config.yaml
num_hidden_layers: 8
positions: "rope"
warmup_steps: 200
max_seq_len: 1024
MLP neurons of a small language model. Each row is named by its layer, matrix (gate and up: input weights) and neuron, and shows model dimensions 112-207. Each number is 128 + 24 x the weight over its row's rms, rounded and kept within 0 to 255. Numbers have three digits each. A neuron's up and down rows have the sign that makes its largest values positive.
After each neuron's rows, "fires after" lists the tokens most often just before its 100 highest values on Wikipedia text that the model never trained on.

L5.gate667:133173121113130106125087102144120131140103088141158137115149129106122107137135154129143147168123117156152109098141166107145120146101114150130107132136099151083098101096166164152111152115123144105138082158125093174103148082105147116110127102127102107139111127128141117160120095137133083071
L5.up667:161112158166146105125145116139103095139089084178130126081142071140136128149145138142146106106162150178175171065146116128119104100144104175128121166118091108137097138116105147118112134102151101129112066129137129161102111081132136148142166119148087144115106104140130133131144095140123144122
fires after: "1", "4", "2", "7", "6"

L5.gate33:119139105128094147101149109098136137115112069133143101150101142136146136147161153153120103145124120081117151101135078159133085122121142141121146141122123182195107105094126136146186165114138121128107071103161091107115101121168144098148099154125112143135109088131151123105113115136115114147
L5.up33:172139125132123154122132145148128125140108144129107134075104130163174114134161119119131106116138128166118102099152095112102131157136119134178123157130126112131118118099127100214086170121109141137110112069075114115114104136095118149097152125138080097129147125132136108140149150125132133103
fires after: " |"

L5.gate811:105152118123135164136144139105093106157142107131100092173121092127098104135155122122124128145122162129141107086132117132149131166088121087110140180139095113135154100143099149127101102135135102106139128107120149101143122127097151133147155153132130146132114106113139094107146177183137139132
L5.up811:133115143136165148126140103111120073136174119121123114085122132093117150119156156132118166121130125107132108125110131135099112120107157106177131110109169198136149139138144095141142116131163120121109174099080150114116131161109115113134135095128144128178135137142128125132097132163113120086
fires after: "1", "2", "0", "8", "4", "6"

L5.gate3:147181101165147117132102126111107149122141104143126179125115128129143101109097132114113107092117138112130110104141117114124126132132145109112141188129134112118125160120117144160153121146154136126109086159153156109110122115162122165115131172106144124133085106144169179119165108126129106131
L5.up3:121139108128127145132131137124108124149080168120138152105101139134123090163107096141102076125128106156107153128148149158135162139107089131129145120096102176116130165158122075147112129150139120112111081124126208119122084153122121141119119143127101159105119107134134133100122140112110120146
fires after: "0", "2", "7"

L5.gate703:107120128141174145110115129139128137131085091153087122115147120149124125095106161131169130087113087132105167104128099100116130150115131145118094135112118122124115112111135106124182112133134119130122149148146150084133162112116148130155093095124088087098155141118114102070097180118182165139
L5.up703:135114133138126094121130139132159082138111074103133087161150125158086111125128160152114099138119155120093133109115126129104094176142150135110127117123141106165118159140093142127141128109168066097168120162116114168133127109127131094168060100127122117124149175162100174073118130126142142142
fires after: " "

L5.gate822:081099134145095101123140131150145109125136140082105152099142121126133117163094114148112115127128108072121136171122148133079079137120074149152118147107131127118124112137156112115094143125090138161131108099103160125145118102132156148098138173069127108122141129105140110127130147163120126113
L5.up822:116136142122077131148137112150096137109124140100107139122103173102128143165110126121131150115160096105138088139120121143124091122158086131204138148109172126111113124101142126100150132118123126117127117104130109175140128122128150138136139145114103154149161139096127110117102122158129122099
fires after: " ", "0", "1", "–", "9", "8"

L5.gate783:131127151129149094148169128151106163114121099167140084122139100079150095107118113116133120103083112149135157139155132116099112086098164121104122099127111134133081112111136128136133153105132104092132124175192141141152081147106126149159095158120125092130132136107106132125172093098119120150
L5.up783:109142114091173119184160138125058111155132107131143139093142131133141116123130159116114118115158106142121107102155082137132164141165089122118155138132133142103113129182123106171166053166135131111087131117109145108102136152109100133136099152121143115115135161137140170170133137135142142138
fires after: "2"

L5.gate425:109130150189095133139104088142153115145115142165105153127129182099110094136141136140153133113127115137127123137153088117127131122145050120109143122083113145128122119141146120098159155135152145144121108077136185125137119115116088137148120165114139131164105128163130134102121123120125137153
L5.up425:144165125165162140167113118080132120118132102121119133150122154140117134137143100153154163126136144091131137127103118134132163103131112153119130140133181131097149136137094114164133160104144141152126111126102147132165171081130130106089118095130136134151137114060106125112133125133088090140
fires after: "1", "9", "8", "0", "6", "7"

L5.gate584:124136116148136132129142151151143124110114121151109142095142124139137131145098137153121113106142105120109151107144151123112149171084115138095119134131097102113156102102087108121157119139119122121126171062165140172118188130127123113152127147122081147094096120119088108098108155130153130135
L5.up584:098129119136123121171183118146121131127115128130152110082103116138126116180115151131136120138136121114144109122135150162125148098128102089143100143097105106135124088089143119137145139103119156136110124092130162111148180104182118099134111157117131111093131130143124098147096121136108133120
fires after: "9", "1"

L5.gate247:139160125121129129121130141153100123115131113131097114080120069133162126123134127070135112122124079140102141094161131115090121144113174079154116117155122152096117135170127120151161097136137137102131072111131092141100115088095142109147094172097121115187113144136138122113148163142117139104
L5.up247:114131120122173123080133112131092144155113122096158130124105137125121111115132105096069108137140136134112118083105139075147170154120126141135094153148112116114142166127082102105166152135184132129117122129160128146134134154158138113109121111096061102126153083144088164144129074110164086114
fires after: "0", "8", "7", "9", "6", "2"

L5.gate648:106147105134070099159139093126105133112074133124119129123129107123136115099129125116076129153166134116097111142089112152117144118112118098121100184138102139090103090080087133133118135128142138149113112150082118109135153147122130107158122122133154110090135102139186116111124165098100122132
L5.up648:126076128092134115113132125118124144152099124150127148077155088122105133143120127103173126126133119141121123087192130138151108117111103105155112124178104116128139129132140117127137141169133167142167132098147101151096168139120133143094144137154099108142141137144071116159090104080155152136
fires after: " ", " ("

L5.gate285:133149141132122126104095124100145139116045145138076127156148104091129139101107135129150125147139127161155152182109127105089120133110137137112140097134082153110111140123114123104115081161151112183099115087166145103112125150114127127153127129119088130117178198130090116095111177085175146103
L5.up285:141113140139163132109136130132152131146160124136171087081103154128150090134140121126120132151112088148141096091077094146106139116110098128147130136166122102118166156126170103140119098091080075130146116120115097136155105139156115110125146086106116105155115153170122150146119090146131095111
fires after: " "

L5.gate777:165143175118138155120096147203150149091144192120095127103121158136127130146148116111102167137151137139112137074099129137093097172162133166137162062164120036133158148163157126174144127156117103146143111146107123121112105088087129107168119125134129175125122100126116120092143125100154110117
L5.up777:150136140121096107081108127093123139122102125125125150138113124151104079096093142160163117133115152116135111155167116135133095132127097144157093169155173094142073120069103135145163168155113122109118123168084145143140122115120088097060082079087162140087111141173093137131127125139145101157
fires after: " ", "–", "-", " in", " In"

L5.gate627:106124104166149115196165058110118151152077070150137135103094109119148123099154131149126114139161150150147123119124131130122107143120136159109120120129100124141152096116133161117133134105097109120119111129102129104110086125108137117088084147092136093117127138109114132126121127138079090122
L5.up627:131086103103159134155119141144128124158125104181115143142118152121098155131134178136108129168127140156110140113109090159121126128151114160124135124114082133118097131170141141093139169143094118141109124108080152126162161170136118124135085072141194081178114107125106133145122156145140146174
fires after: "\n", "2"

L5.gate19:125140102164129137097145104140107148104131087138144125118140107130161137116123184078159129137109133138141146109086148116158117115126156147126129154105162106076127140115120125111135135146148126115146124108163117132158125114091092131152118128166152101111137136157124113131140150171137092159
L5.up19:091144108129121159116091164111123149126112170120115151151116130130161165109081116142138144131062188104116096091141131143112084116139144123122130146133167143165123131128131120126113139089149143120073108129136081143110137102110168154133123110129145129156137120121140129125148203133164133127
fires after: " Votes", " %", "==", " Pts", " ±%", " "

L5.gate586:090137110094158118145121145172123134170161148166105114171170140119121085129138130108095141129110104180132148113073138098140153122125151114139122099087121112095147122124137161198102108111131121146151127135117111160127095179130167121142125162132120135145109136090111122120169103153104121109
L5.up586:115153167172133101162124158149152105111146156116163099141106120105080126139095167121134105155172167140081132121117118104115135133139130159101131103110159150125103155140115128187116104161128180132143134100133094106105145150135109130088120130126159093105128114112132148096169121128095161111
fires after: "2"

L5.gate529:128089130125141150130160138101103127111190106112143113183112104151149135173157120108103155124173127119124185125118140177125139098098151148108089083081164141162082111076172128135169134121142160112135117144125097127145089158112104128142161137106171168148132130079159105113144125095106114138
L5.up529:154100165115116095147123116134109116144134149161079155154144133187106124103113164128165129168120100163145128122182132124125149145122099172201125158159155140104116085130121138148138133137157107141139110084163127100130142145119113107132145125134161135144069119087127132140096121088147157099
fires after: ",", "7", "2", "4", "5"

L5.gate632:100167124116082122149123097135143125158136129084192097112088122114150132149140122090119106138100152141156130148100132135114128128114163116098121099100123110144124162098118147123085121160161163162125117122130088129098119128136155120156151126111114111122108119114106120134128113125134114161
L5.up632:159139128131103140096115153137116150144104155123122128137135164155152150149140157163136134143097108084115114154116135115135146117160126129121116167116131064150167137119070114174102147150118110104135111090097135097118121117129129131096109145153142154114137124132159129155136161135160122173
fires after: " |", "|---|---|---|---|---|", "|---|---|---|---|---|---|", " ", "|---|---|---|---|"